python train.py --num_hidden_layers=16 --hidden_size=256 --num_attention_heads=4 --num_key_value_heads=1 --head_dim=64 --intermediate_size=1024 --vocab_size=8192 --hidden_act="reglu" --norm="rmsnorm" --norm_place="pre" --norm_eps=1e-06 --positions="rope" --rope_theta=10000.0 --rope_fraction=1.0 --qk_norm=false --attn_scale=0.125 --bias="none" --tie_word_embeddings=false --parallel_block=false --init="trunc" --init_std_qkv=0.0312 --init_std_o=0.00553 --init_std_up=0.0312 --init_std_down=0.00276 --init_out_by_depth=true --optimizer="cautious_adamw" --learning_rate=0.00147 --beta1=0.9 --beta2=0.99 --weight_decay=0.091 --lr_head=0.0204 --max_grad_norm=0.5 --warmup_steps=307 --schedule="wsd" --decay_fraction=0.752 --decay_shape="pow" --final_lr_fraction=0.02 --batch_tokens=65536 --max_seq_len=1024 --doc_mask=true --train_tokens=364900000 --max_steps=5568 --dataset="wikipedia_en"
MLP neurons of a small language model. Each row is named by its layer, matrix (gate and up: input weights; down: output weights) and neuron, and shows model dimensions 112-239. Each number is 128 + 32 x the weight over its row's rms, rounded and kept within 0 to 255. Numbers have three digits each. A neuron's up and down rows have the sign that makes its largest values positive.
After each neuron's rows, "fires after" lists the tokens most often just before its 100 highest values on Wikipedia text that the model never trained on; "fires in" lists the words (lower case) most often at its 100 highest values on Wikipedia text that the model never trained on.

L10.gate847:177181143162130114133074140169114140177102113108105121169148107117097125088167144098143061120138155168118107113167112107128141180093129173100148099120180145096144122141120120153126210119099087145077087092098147157155131126085148088148120173116113093147123109126030146173126151098148116169089190163141126117145117145084154146100121119212156196135121117087074089142133121113119143140072
L10.up847:146145171103140210146161144140101062144091136108103104057112135132164135140162097055150134164135102173132132097190165098164117085112101126092138096155111169124149111092054154107162155174134136174042101100116109143112108095119135104131128129148099154102106156192102118100082124082135112073177110107153122177154113070065135119160193109177155115120106117114142168102153127102149096087182
L10.down847:101117068117106106157080091132099161123134201142088136126190151160070070094145129160136126106142155129126190106149081115092141091183139110092129103123160154146128100148141044031151127134160095153124132151181106076159150139157092121148109111111128058148121097113068071180135111119106109168095140160092134121068124173170136096095102152111188189155118164172115143061126139115086175145134
fires after: " of", " in", " into", " to"
fires in: "the", "a", "his", "my", "of"

L10.gate498:145068120120119127115083119106120116160142092163123140071105160126102159063087080114128117140167184125127140131117165140117115127090140113120102116114167108033176104129102107198159136117156160110073096143106140144169150134141162079167117096131158107138145123099106151140157157165144116130165188084146215161134144081127153121129126154185083118082155132096075074086103158165140102152072
L10.up498:109145155100087149120136162128207073131079124110134130124116122134117138114106125127142102149087176101108122133094114112160192131120151110067183135166128082128103132076176087136129175098125120136130087125127104121149132082108103105145140099119180102101076074152130114150109152139150078116186110136137116159126109101160063150071130110135122108127127075127132172138145132170185202188118
L10.down498:107196163094159201160093139162121126126184111067174181115131118107096087173130141135095129142136080151159146110111134111157176131133129171055104138146115163088111099080133128087045105191119158117100085153176115115175119166074060100164147139130132126196086148115112129156118128109134096160097114131138090121121158118128165180133133106102180121103138101168108131126158186152092114147147
fires after: ".", ",", " where", " (", "\n\n", " as"
fires in: "he", "it", "the", "they"

L7.gate770:178110120130099100095060136117091095154115117126168136159152147181088113123160081137166150156167114144149130123082090138109176153141148083128154101093117102204112130077117148151113116133111164147118119150157132178101080172094165149137010160142143129092132162061093141109148137135116174173064148167107144133154115100074128088138143080161146172136162134067084132034075125123129117102112
L7.up770:080123123107083095140186146179115115114103138200174150137167070159067152107147165123116123193157181101093138098181102083138113102172120094088139122110137192123129144128086183169192061128153177114116073099108164160089129131181226134109156138146067104117104093113132121127107138144184102107151145091158167130130157095099167149134152122115097103145075117158117114127070116123136095129234
L7.down770:149206118168044119087168124116106110153184192153141123110096082162095135162155105153081150131172102184149159167082116140112131113141071148174104138167126187136111113150095127123093109099104083126098110113166108107160094095172097187156072118127137101133093197054179195123097083215098101137083142167148117130130128205159181138142153093189163128180127122195089103139135069114173124131147
fires after: ",", " (", "-", " Port", " is"
fires in: "in", "on", "portsmouth"

L3.gate647:166146120134165108148110164150130117164139081122175125095157130125088091110169094094194110148128172160135113141147135166096113132061159203092170099114190142112154154115118099134165170142116140138095114149168147101106138187094113179142157150147141100146100148126100155208113157185073112123131180154135147126169168069146122141157160065126137194081104064119148108125146117088159127147067
L3.up647:110153133187149126158134138172138212198135116094149120195091075122108169116189133149126106121146126179153114141195133131156143105102124195193134140115096092096172152145098116126108157113109063143144087154139105115156085135126133098229157093166124141111119154121135133166127083175190107155100164165109114140115166092182124138154168060087110198159088140127150151090123160122122094083111
L3.down647:136114128135142155147065087195140118140094185116154110089091146157129060136123098071126126097083136138134108132164174105172134124118137108190145164145144127122135113159184194093135113144160093060100133083133112082093145131149161051137134052148070168125084113144096150138145163136115136152106162106160156095088088088108167136161165100174121086141138186118195132073134127082146129100144
fires after: " the", " The", "The", " at", " began"
fires in: "same", "following", "to", "least"

L3.gate818:140113144132126161128154136164154082142119131090113110099138050122132162083179122136166116158185113133111125113124163091191092132121190106108155154112100097130107136099124174134171126122143194149111096095072173088093162116095149039079145070153124134140099130153084125169119133178119098084147134064105086168152125072130087084153091094158104147221172160097118118144133178136054116113165
L3.up818:149159150148067147184136113159153139138148108151160084145120103088106140160136134178114116152138133122156061163091131114175103106150155149078178129113122155141133049080060153176126154135130099148065130120117145138123177142123129103073080102112140159127090153096149122156155124144123101114120140108081152180101133123183117130139121107158109109209121120132109198175159089118085164098158
L3.down818:138146108094110138090112123148112154155109132087135101155148140151103139097062086071080088066158154121105157115144120193171183152154091112175101120123141153143212127123075151105098123158151168164096105146157092150109105151137152147094132138152161206139094175107121137155116091131106126153093131018162091116176125055111132125163104110097159103153152123144148131093101194124055120132106
fires after: ",", " was", " were", " is", "-", " and"
fires in: "born", "set", "placed", "located", "dedicated"

L2.gate1001:199137144161138128144098161146174147162174101084118099169112153086062097086172116149124141155160125134094118155158084145157182148150144099107146137138102102171134139135165104132093108130170103189093110123112148094082101110149161173135090124116082082161095108087143177172125134159122162125088104105166175138134112132146058094117164078106118140176104084105133055118093188114140085079086
L2.up1001:101086033134113130113101131092118174133141101140075089115163114126103159148156044128118085127064141141152140109150156170108109121098149209162099162130129150102106083110094115120083132094145109117194209145105140109099087148109141155122111143157101090186110152096150064194172117151120122108161169067151060118112160098125145140110095113087116169151142119135129104129179054120110082082075
L2.down1001:118098129148122149138127122064073100125133072094155150104180096134106107090153180140111112041147150082084147137127120149146202115123136122111153114104090096117103181162113154108160141173164153087062118145170125123127085113166118089151222183090177115118118147066135171130109176112130149114057148143162187074104119155203087175092147125116085144139173149152177162118152146093147137135137
fires after: " The", " the", "The"
fires in: "film", "company", "group", "album", "band", "town"

L7.gate101:128133117093128143132140175070171123130114080103149148098132175142135102062191083147157173090169134124094162108106066131128099086177141146150130144102072136166164176189107148091156128169130078076082122135145129150137081158161165120137101048151086089115120151081087140073074118140096121110147152117148178166117157150110085082102087128109137142121137122110109115081127150182104078172184
L7.up101:149121098140065157174106108164110102142102096208105100090184108126055145120178147174148142085132134136115175131149142188115167108057115127116131169091112163080117116139111132120160162140104133125104122151111106129099139176130147145098157076076110133161131178148181061092089125151146095139131120129140116226136113133116162107096115141119167133144100138167130155111120076106077134101157
L7.down101:149121102189140147138199146134153121083135192127103135110140149143094147128103133137084146118119162069120135105124117165081148081103160135161084137112156119089166144114177126156123168103153172159136138153089149135088105116073145069191143122130139124129112164082145091144066080126046152169121146105162131056117115098133099164160063137113163085145104113125145077168136171134127111104090
fires after: ",", " (", "-", " and", "."
fires in: "as", "a", "on"

L5.gate258:144134130117151162162040106150140031092103133114121184109095097136152085093108140113170151103112122161147188129160118099155151124125173153138150094133151168144119157131095150151123159141122167115011118189155173175122151137136096120113144120161094084092148177076093147072120109116104183102156158106176127137128154083102148166139112089152113082103112112110121142134096142158085139145151
L5.up258:146170115160165147158059101133106097097140126122100112184122082121072125126138106120134218154170145189092095122138129124126123094117123114090206123161129209151132152159121105129112100080174136112098067165222126174132154133113157135086078107130057151125109138119173102119061172116082156144126112142099115156134173118089071172139128123163171101126171110138136056098146129154126145111058
L5.down258:071117104078106168184101057123143128104160179122119119165127114146141141137138142146158152132086109138157151135104137176132137129079126133172124141139093110115065130102159125153135113133106079150126139169099107163123182099110137073164098117112126153138141159111140131170092093169101114096200158095135166072109159085155080103121128142108096099150089116122099124123077165133160101047218
fires after: " to", ",", " as", " Z", " was", " and"
fires in: "be", "was", "also"

L3.gate594:165108124069127102127142122087119075113118055115128159131170158104177163044085158123134143150101175152114181089162172118146118161126115125102182147121140131116123141148124115216121133156131094081074091099108129115141146120047103125163151124129063137139105130102088094099134122106146097088075124185132138198146143099139134169165152103189129101148193168153124122175120134117087156140146
L3.up594:078171160131124163087129156072144079094148080109130105141139173083169189162143122080147122128106127105153104166126169100159197053164152063124161149104103160125158132157185130129145112145143121105117113140155159125127143115123112126137141115144146125173067028152178068168148129166103100090102076163104108177148119140143112175135099122167114148140134128094130124118118120169136079090157
L3.down594:204093135139158160094091141154145162122085188075096117103120069137090162180104160115119120136116127120119111125107028134179104118132155147126138110155181105095130096145135119098229114147070071091095125055168091111073110115102182139146140173127151162146145102092111109130144180130142142113146075164123123164089151158116149136126175047111167151142155126076071125122190063158099133178149
fires after: " |", " was", "|", " carried"
fires in: "team", "released", "4", "out", "3"

L3.gate976:160138145138123129133211134179145077144146100151156131124135126084142128054149147155137151146126134200077093141101150101117121111184090170120223183127103130128169148082103175156189136095133095088141123147102053158131116156122132127153099108120156127150140108124092111075115122169138077133155179033125117107200161100084046113120198143087126128151123140117104132120086225152135168120115
L3.up976:090130128170107077155071133140151095122132121117103178084136167115153191119098094143118118160155102109190137095109110097139136134127146110124091135125137080109116111104149140150162117170160093103149172106132139165143114128117141113151112200151153105157161106163140088131144079141118177181118141196147152105133119145078136142118137145101095131080148191119147140158149127121100107105129
L3.down976:138102141192143103103173141110107114057151105136128095097144094144108164108161135195167096121104156118145139143106128139117132126122134106066145096106143108123139114127133129170145145147131111135149174147138151155125190090111192110157141094038143103126158118145052067071122083122158118119154135092119200078109139115147125102110081089114111085146089173168157116155120086127089159116173
fires after: ",", "ed"
fires in: "and"

L10.gate195:132130144117154120076058125129113127101068107080112147170095142149035177131094078139129109155129180201139148116133079123128141140158175101113145109093127158097160157184150110156119146110071088112066157069183129131089152212165114149185126135134111106116147140128173148168113143137101189156130153158141156115137085157181149108167152093093101202121133104074097103088053103147130106137105
L10.up195:136155162070124156142095212149065120141154152152147124147164167128137098175070097162144153096147196084080160153127133090170109165184118115094105089186150136093136107178118121176145166127087124158118194128128167121167175142133163153156155052112178100118187114123124088133126130094115152067068111176101139117141131140128143144122186120091098179142153133103154132104120118116086075112129
L10.down195:128130111204085149118095121179135140136118242076100116147211137185081140186093072173176127108166180147166148167107090116098117068115165130108130151194132044151113074137174214118136142105140113115130114111140071140102104173131109165101135136190098167138095158100104127115149120126124194097165140126099125112144108165113153075136146090137140134105141114138133107104096090170082103145099
fires after: " the", " in", " to", " from", " a"
fires in: "the", "early", "lower", "late", "small"

L13.gate857:143073166138179092095125145145196099125160129127061163113159150128120190119133083197147080088180132216107142120121163126114105143135122146096150119123191058128097120136095153180123090117174124096079155103138115137081077172100139121149113096114156078135174112102059084134108134186143110150158102107113163156079153114136107175105137195117097116129125122108080094056093143140089105101091
L13.up857:153154080123120128139095090120130095130215151126128115128105077094117089095163134110133165151155148125195132138120173112138157149150100193105166152137236115155144098107097160122096131106112161155125122140216098119171128116094167130100128118111141089180166110079140128187107128204176173116093132091071189100113131109076153153124135185110106091149074186138123138111161080168079139151176
L13.down857:095141118073123098117073146151116143091120182103056167186137142139180089171086129102140156128122186107124142138188113120107131095121150110140090102220149108135104166115119142150124120137157122159109089113176082149164105163193101095131125150115099171141136092141137124127127156036107162139161111134109106028150168175146152138168147079090093161094120099160111083109037109135125107158104
fires after: ".", "\n\n", " and"
fires in: "in", "after", "during", "at", "with", "for"

L13.gate756:138085111139130128144115181024145156091150125077098151106166162148112230111072087107113118082162164104137137117137119144109081052116106150097133193120142116068188163156121202139163049145071119102059189066145104164168076104108137120137140165098124087105157118127104120086158105148145138107114127149136219178109130155155135097116118181103072034171058152114083123117116140128158124138133
L13.up756:142112154101154094148126148117154062166110164126133083136140141073173093098165096188134118085132145122107135178084162116111131131122148120136182116138064062110162138103129063133101128105146100053148139109146152054106206145117141091092120160115092105067189138127138101136078103134189118074108141146120110154089170183105103140111117177107174106124150136121124135097117118156110123142168
L13.down756:139137167127136153117122119170093147140102136114139149118111081156127094128134085152091080125166135094143145160144123133126124117140128106145088129140191156118084079146118082113122101118100114201166027144122149129103132138110103119123117104177152136154117183127049111149144131087103112143137158139138026023205092122142170110127204180159068167078118125122076105181103128048097098091116
fires after: " He", " he", ".", " and", " but", " it"
fires in: "was", "as", "is", "has", "had", "became"

L2.gate511:170122188082101112127117191105175120123111127099117137140131080107126103146084175144154075140168172134146146107037077116122088192124182172068127139123136077116137091078118171165153171124143134138057101076176092168084181169138195131146117170087153098151158037118093129156094105145145068100121114162147134110128127160175105090112139138124129131134100129120160141127122176126126178122112
L2.up511:059149122180165066118121123182171173180132124189110172164105155107126151122148072123135144118088050071044068118165108136141144118102117085143124082138163134187157109150081080053157170100119132153155142129132089113175156129177130106072093148137124107116090127117139147197115040135106159150151132128196092093079129137125105146141149156094112175186099106107170180170160094133124102157084
L2.down511:131113076122149206141178118066079126161129018126088076127141157084178138122133141135140124136125142106159193101121139092141087182181151126106175148085088117154091141133130128158129172163091185165093115098147148121114145142108107097092152156115132162094126192128193110108128126127149142120117162139143170109174087149120157174150165094120161094081120139117062104133107183112146109104198
fires after: ",", " of", " that", ";", " the", " which"
fires in: "the", "industry"

L3.gate963:122160065108189134146111134139093144074113143139116066142184111031087097120149074141112081148124141169113208120126156088139099150110147168146149120114157125063155117100088157137144122184108119123131098129085127144144173137080070140115107126196104140118119116075157129170147113161132048153081125096100115118160154109096143102129153084091154173144129126188132100126114128103078130045141
L3.up963:124147101116154108119150123182140161076117126163186165102128128186082118130153182156182133129110148147141118200174096142074106160128130083160149113135166150105153142129137161177156156120116118174129138105169098120139117114149122110123124081147125142068175141108086114089102156058104117121158180096116129118094146078161148114156120116081138170156164166129096160145106105155090054128122
L3.down963:112189149112125148087119141122079161131150206143121129080159127099082125107149082149132169137095091158118151079131116094146171093141106145159098156164144074116083176151091128160121104123132089101136196095054140101093182112071127121100099195142121208177154130102115158186098101172148130147160132080132135107166093097102121153203248134119165086156088097100142093131154147123113108152099
fires after: " on", " On", "On", " the"
fires in: "the", "october", "may", "september"

L2.gate284:149134108070131130143100135113138142097074148078162098081145187093135102081189103132129156133130128143125160090145127082090120192134116100130094164104147144116106184111102127157097171163133109142151030153120231124050133149133127105131165160152127111157192085145109167090130060108188159152129124103166169106186150109131179132121188120117099118100118095159129098113021142122105173145131
L2.up284:140147129118128133092124174127134135101150137172117111152156100077123128070139148114103119194111142145091125149076133092108134130137154125106166147150137126130158140070089090173173155082140124137129083143123119127078175066154144107118097096169119166049113102139146162056100162130113142106106093190143114090108119112134194155120169148154087146107190087183114069123140149144132139130117
L2.down284:115175214127126170101152098141140174186147086110155095137114120185034100104116153147126152139124144107071143182137117119185118138134158081119113097136139103041123154156114089107108091082141098111119162118184175094150129109167114118137090162101099121124056157141096110141126201081082119106158149147137098205095105100144124153115144117091151114143138095157131134145112123100137158100116
fires after: " the", " on", "On", " followed", " On"
fires in: "the", "first", "by", "one", "last"

L13.gate31:128167200108105114098106096098091148092076089136142146115185114053128174100117145139173106111155136166097174125095111080133137159159099149097102122124161112120103196138135171124115129099156119160090077102098135129086131163101164116103087131108074107131196169062079119111112098116145095083135148114085180174115104137137147107197175108134103195166110134140148154108138162147070104096166
L13.up31:091150114123134093126119097144112145060078151144178187113126102143089156065126149071135102126143171134081146127113182123111095154154117138160161118139178136083142143097150154139140116086120146165067108109070096130134100112113100122109087122063097135140121182104118167154134070088132156100136145099108123078138090089125151120182156096152101123066157105104161149127109139117058078121132
L13.down31:150149145074160099140133123126113203116094129146117178123148130067186130145131116108140136132127151077076127125140087099127131129147132135205137181149140125138095171094157142099153148058125077130160169091118078105125108085132115121099091142157090127242138116115150098198117158096120123138141133049091193051143134155100104059192125148138107107157145125154129133151149063101092110134134
fires after: " on", ":", " On", " |", "On"
fires in: "october", "august", "september", "may", "april"

L5.gate675:142150140168117158186115156116176085131104128118134099127174094113083139046094108092193128185131173147089147076189143172151131083112125126125170138069087151118087124106109155137199145143108198096085098131117122174114130108101135097174120124145040111088139114121141170131149135115059095150064101105068132166080111148177120120121103165178130109182088127115111130135082131137153130159152
L5.up675:094130103141126169105123063078172101127125119130138126146127129154167155138147146133159223217084147144098106151144139073094161111119143114111136126132081133097078153148115182139105131097047108116130141103145107136179168152086123176084121194108089134142123113094150174130048122159168077169169139144150067159120036163122168130130145200115131145127126139106161143195112098160154135120118
L5.down675:114131153168144156141072143156128125093094110120152165121130098133136119143082114153160148122118122152199179141146091183101144134126139128170179088119146106093163098096032103100105116159130069174087135146135132120173105124098108123164162163138158179160139123153189144149125093105178184169087164150120080103110157119136106151173147118083113165087100173146156120130101120117156095162044
fires after: " |", " was", ";"
fires in: "12", "11", "5", "released", "7", "2"

L2.gate231:213141151129118200151098177131129092070163106069117138158140127158111163086122134069170116138181145197107168093147164084138188125144156185067091162109119163139136188123175157169074117092105098201060117134125129114155142147124120074155104100133107104148186149107182109095159213131113142157132153148073138149158140104069121101131149146161118129188159097170096102134093164148096181117096
L2.up231:026093088155163101117185131070102112135113099144143167137128090080187151169135111110106111166124189161112089144078146202124101119099063141133140133133124102195128146098077164150110135083201126074108090188106117146120091146123125099104172150166113122078135125110131116106085143122105041092185094159195146140120148074200114110127175148178142129098126151107165124178143115167128161161117
L2.down231:127137054132194106179117129128164141183122122150168175094068139126208088152104174127128178137165106169148171186086082136144147146105204142118146160130143147132158167118119109141141162196131162110133131093102059118186107132136114157107113123137143093125151118119187183135136102138165082122140137138131088172128207119177090091145177128081196102160127185073126158138084151136136030120151
fires after: " can", " to", " may", " will", " would", " should"
fires in: "be", "also", "not", "been", "see"

L3.gate318:120080111118110224119142123102108138142095142110102124098145138097140144079149128099197151162127172133061153112175134069119112157131110211073134124116153129088124127146097122114162065141101195131092107092084138142122131139162110118138098170090157137143133167133131134107052109104149117116078106086096106110145070153148187116150144107119129114173129100150163094079087113063113049107158
L3.up318:151096108105098173117125131049122137069099147119110124103114138114141155115109092083146087134109148129046143128119138069103059105116159170084134133126152109101127092127134112090121118136101190211117137085142120123096099125130123103098107168126176100188122085152141142143123068033123135083097141101099135118115088153135154110135133135121124138181175138147143112128116090101123062095127
L3.down318:076129114139146118134154105160091133140107205176104127129136161152165184150115105157089117115135094113099111096162145224152117150177153103139136126112095186167178089103142083120127115102123111078130153109106105139174115126145140139214097135163141115161125072140118081057142062191146149124152140165116120081121109140106127137209204143099171106075091149129149113131105140124142135087158
fires after: " for", " of", " University", " from", " College"
fires in: "the", "of", "home", "in", "born"

L2.gate517:183119157143134144133147124101162131091132155084073147112122115157134111110127123204146117190177156144153179105141177133125122178166147133168077130114150108111053150083093110150123099178161148083062140113130127113067134177045072113111138140114127067158115132113140159178096170134139073150067081088154155144123135103121133117072134118152093081075161112144176100117132102144106131117105
L2.up517:067136118169142170098110076128080109087115181114104141095125139088151179133147127112139080141146165120082165126143145127179212139140134102089146152123124150148178116193137187137126128122138178074237144108105144116168136102078137171122168134137072138110146138104072116156074104170114168142124152123166122137124135114103077146088110131045093142167162179106114102092112161118148149162125
L2.down517:119130133151111143118131142125135157094195146049123093169106161195121121083112105172143163098148153154143096099173153081104095162128135154118104123133124106162164118138190138155079120186174145151106027077056119089111137086152109110131158183094114163136127158093119090097115134147134141107134092098136161141199143080131035149119115168135078088099203139152143121117138069123156142161191
fires after: ".", "\n\n"
fires in: "after", "into", "when", "lost"

L6.gate87:231101132147104136089087109084178103119160090094141134113141185131120130041090086144176182143150173167140141126180100115062095120126144145131183094145115112148112109094115102122170132177122154099129142077143187131155145159075114158132129181113115106093178100110083132175046139189144113101179161133171158103109111089136063107187086084158134148178156118109154115144160188136085150082107
L6.up87:128128126149136114115117134216125053117156105130098110076101115095136168123134118192161132158134164155128135137171138115149135104143103202162101131144148100073134118103105142111136043095165079131111142152144081134170102115122116111122118192145136068127118114088114126149157108185151141134103148130116121156139142091149108139143094158152070153160083164162170084141161102157144114116111
L6.down87:147095177142163128156169143178194167087122082143098129103145144119139128099099118121121150098116147162108137165122083110122051033096129115108151160107128118197132142128130098099128118110116174103121155104129035161184137129115077130101068165124122159129156087128236112126116086118125048090156098064144166089143178114151055201151130150156171164127140185110135094155095112167161161141147
fires after: ".", " where", " and", " He", "or", "\n\n"
fires in: "he", "of", "his", "was", "she"

L13.gate423:147125136097126125072153179139198078147141105144085126139110093114046194151125095144166149081148126160104156160131071126092192132133151162073162112122120054141146145105125168105193144115129132111097108084161146205073099157203167146115139150090102104099135159117117110085116107182155101103100116123150215170086113140102120173140123166107103089165181182113105127072115172125054109092138
L13.up423:116110109161165108155078124111108103091140129119088109172176085123154143095145054160119178072143100179145175092111181102137119109111147167138139153133137127116144117125108075114145108164203159185082188142167082133116103153069126125122127136103122126152146121134141152087068099165144180138156125147157141095095101095146119170008089180068158116119084115142079063133115128138153104110107
L13.down423:146128154073116149113161117163127100087071137142146122067130171102209132135133093134162133138126169094100138113174121142090084087155150057138159095182118119120164078166137119173156170131157136103155112158121084134099167186129135101146111159141124153086148157179088100142151152114122130130178179141107142020152078127165088162154139121171126116104166077104130095120163097110145162191089
fires after: ".", ",", " \"", "\n\n", "\n", " The"
fires in: "as", "for", "one", "to"

L7.gate323:172122101109134136131144172146051083090129100109097155074134165095143103099080162152129169162110164175131193109214147159109121106131101201148151108129152104127139106128125141109127113181148096120102120087091127129174086178076113161140180086098111064071183162095091141104098071107172058141142152084121170173148138074106190102123155100129108129158168104144145174170097121074172114131102
L7.up323:129106153146120095132097106173212167122139143132198117177154185146150081130180135114143153071113180143118092100119139102106153153127120174067142102117159198136143122055118144124083115140133146155134137123028103087154148127217099130117131136114171106147107075132148108061202134133100143161104119188135154096050121181133099109125113223171115107140153117118171117133095136073150108141074
L7.down323:122106113159153146143130184108035143048128150158097165101147153148184132076099127136165100109151152143108107129191126178125143172101080136151084087108084087171126087081112165121118082134129093107077145167151159163144085163104156140130092068147154114192154151178093106140136154177118128102088160123107100062098229112143132161106113116126120169082139143083189124108098053117059052078175
fires after: ","
fires in: "but", "where", "which", "who", "and"

L6.gate564:144174137055128181094095116078072150134114091128077151083116071147134097078086097183151066130075105168104126079136102094149116162134121135109053102103131079093106107105106125182151146140145079145158116101150126125134130162095097153121122141103147060122186095158108158118152126159102124114141112133143160152144162135129099067149169098189141132182065167134128081080135163104125104138093
L6.up564:200167153094100158097133124126085125058129115135131131139112149114102080157122168150142140127106141113137054146134099133150098135140130151102073107152180143130141105124129124145079121160102155136074114097133080201114126161148141088091190117174131134103115173122114170176155159125205120148148116115134087152083117142149131165121117102172124203085090132095128136092120053149138097088124
L6.down564:119101169138093136141114169079130131149155236124100113099201182143147126053095105161146106176101119141093120107094127128040134126104160113120141113180081117036132192135118124116135096099141102158118130102113179103133161146083105144112158134123131148096153141145121155106167124161119147071068168121123109072112062129141131152097045146125116119124138132108122175153134164060090136121155
fires after: "'", " in", " of"
fires in: "s", "his"

L13.gate383:128066121141099110081118168083148118088090138090105094069125140076111185104137106119159150155140200187090137132142174175138147140196116200110090074128140124093150129123152131172143147132099177156091148098104122106111115143108111143125106148096089070114113165071082096124096133113107123106148124074115115153136163196100138145125129149140113196120102130166065134080161145120097136093114
L13.up383:182085131111098138145187149083174094102121138123132103134079059081100115123066121141078136073165179148066134102137168162083110124136135151168111097144098096057141163050156133129130144118107114184140148079132136112094090116064147092116089120060111140144134136130113131105085080116089131137100135151070138128093156220115125136116117138106173183130139121138111141084172123177182127113112
L13.down383:072202143125116139121106055117118083173099159071114153211122143116139099169148153056089106130136082103137122134153168145084105150168120121137160169123120133138113101118142109138162108110138137101105201106126128079134124113133150089103148168161124098150087151144164089172109092082107146143105122068094113045141111130110121132150113175133162122156173186108103116138094097142121160172124
fires after: ".", "\n\n", " the", " (", "\n", ","
fires in: "in", "at"

L13.gate73:148151145130112107117053152128142130166128112152118140108177166119138116114175131210159078132085144158192093169131137111125150139136142142110117155129134156123104151105100102179117139145116075094068165087155133184178116081115109108147074182098100086021178103129101102092151096135172102119097184076072111132091119074128085140102161116105100092121101153149153069102096131097076104181071
L13.up73:137114145142138150129125143071155141100111121086141133073111140129150131151114091075110131175146133131081169147156119102186168088123109164094158109124117139114109124092162118136157123099110174146110169163136137110164120135155080139125134147157136162158048120136107143118099109090130112114109119073174126149133176168174095121136096130120092145156134111153135169164124181111174166166104
L13.down73:190144132132115143124113140162124102133191149138136138113144158110125181126109112171143099123187150083167209110069150129109114152067134101115129125102077113137129165195104093135084141124104121126168139141141157155117148136108102109068121128081186090101144123102122122145155107122132092155151129157185254194081183114141144188133113122134186112097117119090127115085171167123130127116052
fires after: " where", ".", ",", " and", " of"
fires in: "his", "he", "her"

L3.gate279:098128138112147236113128112141104138091073137127085110118150170128151098115092055096179103132153167123116156116135132115116078147104116111113151098118222167177133138111160131127144082189198139173118115063133146182159129200110114160127059132137134135165118128152142134156129069102130130107125179134100142097140149128215131165158169108121092167116157125137178071127103129105092098194101
L3.up279:110155133076134068159190139148186106121141120102106101113129125138160120091094165086099118139110150147170152146120193111089117153141105182122133091094151152130123142144118095125138115201156122152128115137044114134175105164091147157137111127108192143133132153119077086139049226085138098174125143099092101151135122111131141130135140147111112168102137167106146053208172115166140155091142
L3.down279:104127075116097080145154009124116124152136093107151086121076103152113142119113084110142165177161068157134116131146115183146084105142072140115102165086120201099150135125096109143158087111093176113163111129086171143159121094131166111129076126140132136069122166106138079113090155172119109181099147104109110134140156092138105151171134156148125121103147098131145132112169170129038088089094
fires after: " during", " of", " During", " end", " for"
fires in: "the", "of", "his", "a", "3"

L3.gate694:225073140097183113133080149144146119138128123067139132069111142154175137102112072171136175124148120155093116152174109077069153155157128186107145119109112129116172170129116150116158144054140169102064093127132159085144154139101088109107086128107100120153189135060129134094132126104131146147127102123099153154156031131068130094145120160117111109136117129079066122117109169146111171093104
L3.up694:069072148133048120139165101132083118164152116136131134121119132082091151140186110182165159134130141137158176131159118149123082060136105104115187120107136060087081164119121183142168104149149030110170161152123148121123087094176129119127161161095132134113074129114111130133101126131096115104159100095143120156073120098139091178070167071116118068164130129158118098095131125145144122126126
L3.down694:205118163138165151175082154159084091177160159152109118125132169163153177132126117172142146115112078173213139109136167060098088180201166111158135097114108119097103108130160113122152162154106184107147100091087153072177173095159085068142138164084129136172171076127164096116130126121081070097067116174149054115151107147155098093146086133129134106150121197120108155092126144093160132147127
fires after: " as", " served", " serving", " and", " elected"
fires in: "a", "as", "an"